From a checkpoint of a small transformer trained on Wikipedia: vocabulary 2048, tied embeddings.
MLP neurons of a small language model. Each row is named by its layer, matrix (up: input weights; down: output weights) and neuron, and shows model dimensions 32-127. Each number is 128 + 32 x the weight over its row's rms, rounded and kept within 0 to 255.
A block is one neuron, or neurons of one layer that tend to fire together. Before each block is what it responds to, as a language model described it from the Wikipedia text at the highest values.

Description: Sentence-opening temporal phrases
L5.up396 [127 167 119 112 126  84 163 192 126 186 151 142 151  44 104 187  78  93 160  72 142 173 169 113 111  82 112 198 123 142 111 152 131 135 132 153 143 105 150 143 242 109 205 152 157 106 114 149 139 171 171 140  82 112 137 139 158 135 216 165 107 160 167  83 142 146 104 150 126  82  65 125  58 144  67 111 128 148  97  43 133  87 118 122 134 146 171 109 100  96 188 181 135 125 134 125]
L5.down396 [112 113 149  78 157 112 121 143 133 122 191 184 106 200 142  97 144 162  86 173 157 124 152  94  93  82  77 108 110  68 141 116 143  71  79 130 127  85 148 213  99 101 187 162 133 106 155  85  53 146 122 161  94 142 188 142 140  66 111 103 144 194 102 153  94 223 170 154  49  93 149  96 142  97 109 118 114  92 119 142 123 157  83 132 122 176  63 118 121 110 114 122 165 147 156 138]
L5.up397 [157 111 102 110 115 109  72  95 173  93 106 113 156 109  84 130 162  92 125 119 172 102 188 151 123 144 141  92  98  80  92 127 175 189 122 169 145 110 173 135 123 124  99 160  85 171 144  94 137 128 168 131 121 137 118 118  54 117 113 128 137 169 101 110 133 114  62 125 119 156 115 162 152  73  91 116 129  82 123 124 141  78 166 144 125 137 167 132 123  74 170  72  95 203 161 124]
L5.down397 [101 123 152  73 129 165 184 166 125 147 108 148 108 195 142 175  94 159 122 128 146 161  80 148 141 139 101 161 112 144 112 149 164 102 130 124 178 106 116 165 103 151 115 109  92 101 112  99 195 125 130  85 104 156 115 110 123 186  86 131 168 118 139  89 146  84 149 140 104 145 117 103 219 174  99 134 110 131 138 101  96 146 153 147 160 159  84  65 127  88  51  97 131 152 127 113]
L5.up716 [152 134 117 112  87 184 139 157 198 107 140 146 137  72 116 150  96 131  93 139 124 150 192 115  62 112 109 130 148 149 124 178 141 157  79 152 198 146  86 114 120 140 167 127 156 159 102  92 121 190 123 130 144 134 109 145 121  94 147  88 117  54  97 134 115 101 127 165  72 120 134 131  84  49  91 143 115  90 120 103 206  85 173 100 104 104 112  90 122  94 141 117 164 124  84 124]
L5.down716 [149 142 165 112 162 121  95 139  68  85  98 183 107 164 128 120 100 134 114 154  95  72 102 119  99 114 169 162  80  93 147 110  97 128 105 180  74 131 173 134  56 108 165 130 103 123 105 117 187  90 160 209 122 164 100 101  99 132 114 148 142 107 122 167  73 163 189 157 147 104 126 153 190 102  94 115 126 150  79 175 106 134 108 183 159 143 118 182  92  77 140 119 164 140  91 156]
L5.up1011 [120 158 147 118 100 142 134 129 152 142 128 143 132 116  93 177 123 121 141  83 137 179 156 156 122 120  77 173 124 170 100 102 160  86  97 113  74 136 138 138 113 102 145  66 122 113  91 123 153 161 143 120 120 111 153 107 114 107  80 118 106 141  80 111 168 139 147 135 171  99 100  77 142 106 188 113 134 116 123  97 155  50 142 128 168 150 208 102  57 158 126  99 157 127  99 128]
L5.down1011 [141 144 138 144 162 116 142 101  90 161 145 115 161 137  98 136  84 117 110  91 171 109  57 115 122 132 194  80 131 109 158 170 106 147 109  96 130  79 148 143 104 119 133  58 128  78 155 120 157 171 169 179 146  86 185 147 148 141 109 122 162 119  74 208 203 128 187 129 143  88 136 133 103 108 174 103 151 151  85 210 124 151 131 145 112 136  86 111 129 102 117  70 167 116 163  74]

Description: List-item commas
L7.up606 [127 138 137 112 135  84  94 133 115  74  90 163  38 150 132 106 152 104 104 168 129 139  84  92 146  84 138 126 147 115  90 159 118 142  87 168 150  97 140 135 157 129 186  85 121 187 110 167 129 123 177 208  87 129 163 108 159 119 148  53 157 121 172 153 125 154  96 121 189 120 127 114  89  71 153 140 132 117 163 127  68 137 176  81 138 140 145 111 158 118  74 150 195 125 137  80]
L7.down606 [173 162 107  89 161 133 176 156 106 118  93 161 151 139 133  72 118  63 134 154 183 158 153 124 125 101 160  69 173 134 116  84 172 157 149 150  96 111 105 129 111 111 183 104  67 106 181 126 127 109  90 149  62  87 126 153  98 118 112 127 119 103  94 147 149 160 123 180 140 148 162 126 131  73 158  79 164 126  99 167 160 157 199 121 102 106 137 145  67 174 138 161 102 137 186 205]

Description: Digits inside years
L10.up1 [ 64 124 106 119 164 142 116 127 162 124 173  44  76 125 149  83 106 133 136 156 158 158  93 119 159 209 210  66 117 112 118  97 155  65 129  84  75 130 204 133 142  95 151 136  66  95 149 164  98 174  76 125 116  66 141 143 145 109 154 180 115 188 168 115 144 197 110 213 139 141 128 113 156  94 166 153 136 198 139 128  86 118  97 132 136 150 156 139 112 138 138 146 142 148 136  85]
L10.down1 [112 134 156 105 144 174 103 106 101 154 125  95 116 149 200 129 106 122  75  92 129 117 107 175 171 107 127 107 123 143  97 130 162  94  57 141 125 107 159 150 141  91 122 127 129  99 180 112 132  82 157 169 107 129 134 145 136 148 110 111 145 129 104 121 127 135 136 139 151 119 205 209 115  90 144 104  96  95 106 137 115 111 181 172  55  69 137 154  77 159 118 106 132 113 139 156]
L10.up395 [ 97 139  36 107 121 198 147 159 140 128 131 124 103 106 156 131 118 122  72 136 115 174 180 177 162 113 211  61 167 125 117 109 167 146 120 107 113  76 148 113 153 134  91 146  87 102 121 126 141 142 111 101 173 119 131 125 146 149 163 127 196 101 118 150 134 100 170 122  86 133  73 146 117 111 110  88 185 127 178 123 110 127 121 130 100 114 161  79 155 130 109 106  60 150 140 156]
L10.down395 [139  75 118 122 186 145  67 141 100 109 102 134 173 164 118 170 149 111 136  84 151  82 141  94 158 110  98 151 148 146 164  91  47  84 114 206 140 124  77 162  86 144 111  59 156 156 158 130 131  80 132 138  58  59 126 126  77 125 162  75 125 193 175  74 156  90 158 137 129  91 188  88 126 111 173 114 110 154 147 162 150 167 132 130 115 120 135 128 136 114 131 136 147 121 155 116]
L10.up695 [143 138 129 122  91  90 113 127 131  99 146  90  73  98 122  83 102 115  92  85 122  86 138 156 136 119 138 108  96 161 122 109 131 160  96  84 127 112 112 167 128 117 177 155 106 121 137 131  92  94  90 138 112 148 135 143 140  97 132 148 169 113 148  97 174 183 100 157 218 166  99 194 140 103 161  92 156 141 132 151 118 103 121 138  95 108 218 130  66 127 113 121 113 164 113  89]
L10.down695 [ 87 128  84  75  73 136 170 129 101 184 213 143 146 165 136 116 116 101 100 109 150 146 101 105 127 110 147 121 137 169 109 121 173  96 124 173  96 164 110 197 120 147 174 122 127 186 116 164 174  84  81 157 139 116 141  83 133 136 110 133 102 156 124 102 144  78  82  66 146  96 141 170 122 122 114 158  90 154 120 149 162 130 158 128 113 177 158  93 149 145 127 122 126  72 155 152]
L10.up1005 [145  92 120 147 130 139  99 133 128 129 159  86 140 111 110  95  92 163 164  85 126 145 106  40 115 131 135  85 146  76 111  82 129 150 168 137 158 152  94 163 115 123 100 104  58 141 140 133 111 133  72 158 139 162 101 141  54 130 176 123 135  93 116  92 168  98  99 141 118 115  68 180 156  96  93 104  80 170 176  94  97  99 116 184 144 100 118 105  94 119 104  95 132 160 141 164]
L10.down1005 [129 127 148 150  40  51 127 143 169 140  94 125  51 165 142 158 108 123 179 119 143 131 159  96 121 103 190 114 174  99 134 104  71 126 175  93 164  88 129 164 131 166 130 138 126 166 116 177  89  75 125 129 157 105 104  92 103 170 149 173 165 140 182 164 124  98 134 112 102 153  86 130  69 149 128  99 128 140 133 113 120 109 147  65 152 106 179 132 134  77 130 110  95 119  98 151]

Description: Connectors after role nouns
L10.up365 [144 134  94 140  98 135 117 116 157  98 113 145  98 120 117 157  84 153  95 122 197  74 141 114 146  99 110 122 118 134 138 116 171 110 112 110 121 100 148 147 113 140 132  49  95 113 138  83 168 152 160 141 135 147 190  86 142  64 159 178  69 115  75  95 167  75  94  74 154 113 141 139 108 112 123 121  82 102 138 140 182 132 113  87 134 125 108 190 127 123  81 134 142 184 121 187]
L10.down365 [117 139 134 145 157 120 120  90 181 136 148 116  97 153 122 146  79  92 144 121 110 136 111 151  54 117 126 202 127 171 152 138 129 170 216 109  98  98  92  62  99 159 106 156 147 173 100 133 127 120 128 145  91  59 138 116 151 124 133 116 145 125 198 141 150 133 136 169 133  72 157 177 172 128 164  52 152 133 137  90 130 122 158  84 160 100 156 136 118 174 104  88 128 125 114  82]
L10.up526 [ 98  86 163 152 110 108 109  87 130  83 172 126 159 106 104  92  71  90 179 165 127 204 137  91 177  98  95 120 121 118 121  76 137 132 127 105 165  89  81 104 136 110 170 125 127 117 130  56 119  68 123  63  88 139 193 134 128 148 132 161 108 228 131  74 148  88  78 143 156 132 161 156 126 123 184  92 131 126 165 125 145 131 139  94 163  83 146  94 147 174  74 128 152 132 201 160]
L10.down526 [133  70 185 159 143 166 121 155 112 138 152 120 134  87  97 113 129  84 100  90  58 144  90 184 129 151 107 138 113 103 133 178 173 136 174 128 149 186 142  97 122  76 134 119 116  78 168 102 176 138 123 144 125  95 117 101 126 216 104 142  91 118 189  67 154 103 160 116 137  67 119 193 137 172 177 156 143 136 107 121 198 117 126 189  99 115 165 117 116  51 134 108 106 175 105  97]
L10.up942 [ 98 102  97 175 162 155 118 215  71 139 119 150 128 137  85 140 132 117 173 123 145 108  67 100 121 103 207 171  88  71 116 109 137 104 164 127 117 120 163 115 115  97 127 182 101  74 124  89  73  91 202 113 111 119 187 145 117  92 190 130 148 181 142 140 134 109 103 130  78 106 136 184 109 136 154 131 185 144 104  87 181 158 127 104 125 159 103  83 163 154 145 144 152 166 113 138]
L10.down942 [203 136 123 114 132  99 120 163 131  97 142 145 120 203 138  86 140  49 203 139 142 185 115 155 109  94  59 157 155 174 144 123 131  98 154  46 126 138 102 116 118 135 119 130  61 122 121 151 170 105 163 112 140 135 133 128 158 174 158 161 178 155 131 120 149 130 112  84  97 143 126 105 154 132 161 159 182 104 129 143 132  86 110 121 157 125 126 118 111 124 184 141 148 147  95 158]
L10.up994 [169 123 145 151 161 161 131 154 128 106 112 113 122 144 174 116 114  71 152 133 114 176 139 130 134 119 142 174 103 123  91 116 169 165 166 101 176  78  96 129 134 107 176 111  86  67 117 121 181  86 107 136 128 117 149  78 110 109 127 113 143 110 202 117 145 117 188 146 126 108 161 117 108  93 174 152 154 107 138 190 124 129 112  87  90 142 111 145 129 131  93 123 129  94  48 121]
L10.down994 [114  97 150 114 171 107 171 166 142 105 181 142 177 126 118 135  67  73 162  88 171 138 172  76 145  79 149 151 116 118  98 144 152 182 140 126 183 101  95 111 151 113  98 192  94  74 120 123 155 113  87 115 119 116 170 148 116  85  93 116 112 123 105 189 154 100  72 130 103 165 145 163  71 155  98 159 166 122 142 115 110 151 179 128 139 127 122 145 121 117 124 142 150 144 142  96]

Description: Year century digit
L5.up349 [127 164 145 138 106 101 135 122 151 179 137 117 121  78 179 228  99 166 123 105 133 159 141  73  72 104 124  88 150 131 109  99 163 144 167 118 115 114 122 120 110  75  71 177 141 170 154 116 116 147 136 149  91 124 109 147 159  91 102 131 100 134 152 155 116 170  88 188 156 108 129 128 204 126  99 113 139 140 150 109  91 187 177 137 129  71 135  85 103  67 138  88 118 160 179  72]
L5.down349 [141 144 111  82 109  88 142 187  80 131 152  69 104  73 139 134 114 116 130 110 158 150 107  84  91  90 153 176  95 153 101  88 154 196 144 197  96 114 125 135 136 113  87 168 121 157 126 132 172 113 116  89 185 127 143 120 167 143  98  49 158 142 170 141 122 164 161 102 186 129 183 111 143 112 150 156 131 148 118 136 139 114 119 154 111 105 125 112 133 125 106 147 121 199 177 172]
L5.up503 [119 128 185 131 158 176 197 157 147 128 122  90 160  81 125 176 146 147 125 131 156 146 103 121 118 109 142 103  92 119 110 124 181 137 171  78 138 125  95 121 173 122 131 129 131 198 155 139 134 117 194 142 128 131  51 194 193 134 127  60 165 137 149  98 100 118 155  95 161 120 106 136 163 132 104 108 107 182 160 167 101  88 113 112 147 145 141 110  89 140 161 109  86  94 173 128]
L5.down503 [113 102 118 124 143 130 149 130 174 182 115 124 132 132 133 203 152 119  94 113 118 104 154 146 131 143 167 127 120 110 103 125 127 139 136 174 138 132 131 158 116 129  92 167 142 165 127 113 107 175 116 152 125 116 146 140  85 161 103  86 114 204 111 126 127 212 126  64  97 122 174 129 153  96 108  95 139 190 175 109 108  74  87 106 104 146 155 113 145 140  93 162 121  93 106 115]
L5.up609 [148  79  91 145 130 149 181 142 115 141 122 113 128  75  78 110 104 126  99 127 129 172 139 132 131 153 134 102 116 103 168 123 110 116 156  68 143 130 100 158 115 119  84 171 174 212 119  69 157 166  99 146 105 184  86 136 167 121  73  80  92 121 141 120 102 124 116 129 154 142  86 173 171 135 149 183 137 134 128 120 127  97 131 142 143 127 107 108  84 131 143  81 163 134 158  92]
L5.down609 [183 134 128 136 132 156 115 114 140  91 127  83 108 162  94 137 122 173 140 124 170 133 107 101 166 123 117 131  95 101 125 115 143 155 141  96 119  95 149 126  99  93  71 182 100 182 130 188 160 155 164 137 117 141  82 168  82 175 159 129 114 186  98  94  99 121 148 138 183 123  93 175 126 127  88 122 138 138 220 138 130 140 129 130 116 155 127 132 115 170 116  86 134 126 146 101]
L5.up1019 [161 154 110 143  96 129 184  86 130 137 167 169 128 155  82  80  86 158 123 130 134 150 153 156 127  95 130  78 119 144  82 122 169 108 112 121  75 157 125 175 195 101 115 150 124 157 106 102 146 123 156 159 191 167 126  93 121 192 108 147 113 104 126 102 134 153 108 101 135 116 142 109 114 143 117 154 137 145 148 123 102 149 118 171 117  78  62 145  77  78 150 134 134 121 138 130]
L5.down1019 [146  95  83 149 111 104 162 122 131 138 134 146 105 177  69 156 141 123 199 110 123 140 110 161 166 140 156 118 113  67 195 133 137 107  51 101  78 123 134 106 186  98 132 135 123  79 129 137 147 199 151 139  97  62 129 161 140 123  66 131 119 126 151 137  77 183  97 133 100 156 130 198 132  70 131 138 164 183 132 119 155 137 148 131 135 170  83 120 110 149 169 148 121 138 133 135]

Description: Year digits, second/third
L7.up555 [161 152  90 156  81 134 132 140 131 104 171 172  90 159 103 131  87 119 135 131 134 161 124 140 198 103 197 154  96 139 127 109 116 139 103 121 144 114 126 153  51  62 115 135 158 167 179 169 165 120 173 137 102 155 107  92  86 136 116  73 121 113 114 106 164 120 147 144 116 140  74 143 155 141  74 132 123 108 170 156  69 115 145 118 127 125 111 188 121 131 162 112 160 185 143 151]
L7.down555 [169 143 130 126 126 176 126  67 124 133 146 141 144  94 101 196 128 148 137 121 156 132 135 172 136 114 156 172 126 160 118 134 114  93 124  77 154 101 166 180 110 105 132  77 121 131 132 168  96 139 148 161 130 129 141 144 146 139 155 100 148  91  61 126 144 140 103 187 140 127  92 130 126 175 148 144 138 158 143 185 117  85 124 160 105 146 115 119  90 147 140 121 116 119 154 131]

Description: Date/number-introducing words
L10.up37 [108 129  99 110 155  97 112 137 154  97 107 136  84 145 142 133 143 108 172 137 122 189 126 104 136  84 145 160 174 155 151 170 171 122  83 143  95  88 114 153 122 157 104 159 132  97 126 146 131 114  94 140 118 130 197 231 139 138 104 185 121 108  76 132 135 115 142 157 200 153 138 141 147 109 123 156 139 126 151 145 140 129 149 141 176 114 156 148 160 111  63  92 128 153 106 171]
L10.down37 [162 169 148 153 142 135 117 156 124 110 135 136 172 142 151 154 167 147  79 172  82 115 123 118 107 121 138 159 102 133 155  99 109 117 159 121 127 118 107 153 173 110 125  96 133 130 153 133 143 119  99  66 154 146 133 147 101 104 139  96 180 169 111 139  92 149 179 128 137 110 116 113 132 110 157 100 121 141 132 149 102  70 199  99 110 125 116 118  28 144  89 116  71  48 169 157]
L10.up354 [107  98 157 136 135 165 147 123 169 112  94 121  51 113  99  91 174 102 159  49 114 161 126 111  99 118 127  45 138 148 128 132 126 157  88 114 107 125 125 101 103 164 122 144  98  91 111  94 178 108 159 194 104 181 122 129 117  89 132  92 130 166  97 122 174  95 186 122 137  73  91 161 146 144 115 137 119 112 138 139 157  55 142 145 155  74 105 138 117  74 167  60  92 142  50 128]
L10.down354 [150 130 111 117 160  94 105 131 229 190 100  89 140  87 114 130 115 127 151  88 133 120 171 115 145 151 177 124 114 155 149  93 146 125 142 118 140 134 156 124 145 143 137  87 141  80  85  97 169 106 142 126 101 118  93  42 110 145  93 155 133 157 133  63 132 120 195 126 201  89 170  84 174 100 146 116 150 107 124 200 141 114 145 114 116 153 112  85  79 105  94  99 107 114 135 146]
L10.up451 [120 129  61 129 105 206 166  88 127 133 159  98 131 145 125 127 166 137 144 126 103 127 118 156 134 120 149  99 115 150 106 142 161 173 121 131 150  84 141 117 113 143 102 144 102  89 107 121 173  85  86 137  63 162 176 159 204 130 106 124 120  68 119 130 124 153 168 120  93  99 138 150 160 130 121 161 111 136  41 122 144 165  71 166 134  54  78 145 179  91 153 133  68  93 149 113]
L10.down451 [107 133 193 118  74 148 160 113 102 131  91 154 100 113 117 129 111 122 108  99 132 113 121 131 125 164 120 110 146 193 177 115 164 142 111 133 103 120 108 108  80 120 154 169 126  75 120 117 128  67 131 133 146 108 113 101 111 109 131  56 192  81 100  92 142 118  98 169  85 142 131 152  79  89 136 174 151 102 160  94 146 125 144 191 106  81 150  83 104  97 118 120 121 106 104 128]
L10.up953 [ 99 120 125 139 154 164 110 133 202  95  68 132 145 150 150 104 113 138 103 106 135 164 130  83 130  70 140 128 125 135 158  61 131 124  79 166 111  71 106 166  89 101 135 201  79  73 135 123 114  97 171 135  90  86 127 181 116  74 123 135 160  89  94 141 106  87 169  75 160 122 114 175 203 142 153 158 137 128 147 127 158 161  56 118 106 143 131 106 126  73 143 106 118 163 113 133]
L10.down953 [190 128 170 132 136 112  97 145  90 191 122  96 166 147 146 139 121  76 122 130 170 127 124 132 144  81 130 122 118 185 103 102  82 144 139 151 138 137 106 154 103 144 150 153 172 125  75 127 143 143 118 143 102 108 160  58  90 152 119 122 117 105 170 133 106 160 168 172 168 116 105 113 131 141  85 103 120 174 109 160 117 177 109 170  91 160 121 130  70 132  99  80 158 165  89 160]

Description: Comma after names in lists
L5.up107 [ 93 166 106 122 119  97 110 125 109 128 135 145 140 129 154 121  77 132 154 161 115 126 133 138 106 168 138 138  88 137 148 122 138  88 133  77 124 123 123 119 135 116  90 155  89 112  40 149  73 130 176 112 149 154 136  74 119  67 153 108 105 201 164 135  82 113 108 122  99 177 125 109 151  93 128 136 146 118 137  98 103 123 135 106 101 163  32 108 153  98  73 111 195  97 135  97]
L5.down107 [133 128 106 164 211 136 163 139 139 107  94 102 118 118  76 101 139 106 137 159 164 135 188  82 165 157 137  89 106  76 136 113 128 108 151 110 106 140 141  75 188 170 184 129 145 117 177 104  55 162 129 131  84 100 103  97  69 128 150  79 174 100 133 128 167  87 164 145  91 168  77 107 137  99 148 179 112 127 131 123  81 148  92  80  57 104 142  97 156  70  53  99 160 140 167 143]
L5.up131 [ 92 173 104 130 178 103  63 108 143 145 142 136 154 110 157 157 111 111 100 131  84 129 145 139 107 129 154 108 111  59 143 133  86 183 134  65 111 103 104 160 121 134 147  96 144 116  74 171 155 128 113 155 105 116  82  58 144 113  72 191 121 201 129 171 107 126 134 140 114 104 149 160 119  91 129 128 151 139 111 142 152  81 175  86 104 150 157 150 111 123 155  73  92 150  19 102]
L5.down131 [130 128 136 131 165 111 160 103 142 176 155 144 132 156 125  99  91 140 176  59 133 186 129 103 125 150  90 149 130 103 121 165  91 132 126 149 174 168 154 114 113 135 152  92 183 122 125  77 100 151 112 124  99 175 158  83 182 174 153 137 128 126 146 154  81 144 192 172 109 110 100  73 121  47  73 152  99  89 131 130 151 133 111 137 118 114 136 137  93 131 123 179 126 165  69 107]
L5.up721 [135 102  89 158 173 128 134 147 105  98 174 114 133 122 182 152  95 104 146 138 201 160 127 160 130 102  88 135 128 128 154 157 125  89 125  86  91 166 130  81  73 127 135  40 111 156 132 164 153 155 169 100 119 103 193 111 128 136 165 107  79 141 101 103 152 101  55 122 147 121 162  98 126 104  90 180  58 128 132 174 111 137 159 143 150 198 115  95 120 170 105 151 173 131 127 167]
L5.down721 [182  96 145 131 154 156 124  97 111 134 145 144 148  88 107 159 125  60 103 148 147  96  79 105 137  89 131 151 166  74 156 148 179 126 136 148  89 177 126 133  94 144 151 122 140  99 131 115  90 139 161  76  80  45  99 152 148 126 150  84 125 115 144 114 145 117 101 143 109  93 139 116 155 111 111 111 138 145  66 102 112 166 136 135 167  63 173 183 118 123 139 159 141 115 142 150]
L5.up738 [ 97 131 143 147 201  80 190  89 114  84  98 104 116 122 128 120 133  80 182 159 110 106 164 160 102  52 165  66 104 101  99 131 125 112 161 199  94 164 130  70 112 142 118 139 118 143  97 122 114 142 106 154 130  50 161 123 126  94 106 119  48 170 100 167  59 179 115 107 167 128 125  63  80 124 144  97  83 189 128 150 103 171 138 117 112 138 139  93 122 169 179  96 146 197  99 154]
L5.down738 [124 109 104  66 149 122 150 151  86 149 123 114 156 130 103 125 132 110 126 131 117 144 113 174 117 134  84 133 105 179  52  85  78 133 142 153 149 164 170 158  82 151 159 179 110 190  49 166 109 150 149 133 110  91 126 148 186 155 109  92 143 105  90 132  98  77 120 116  73 161 133 112  82 136  96 192 154 142 129 183 116 160 122 130 124 115 135 164 161 154 103  45 183 137  72 153]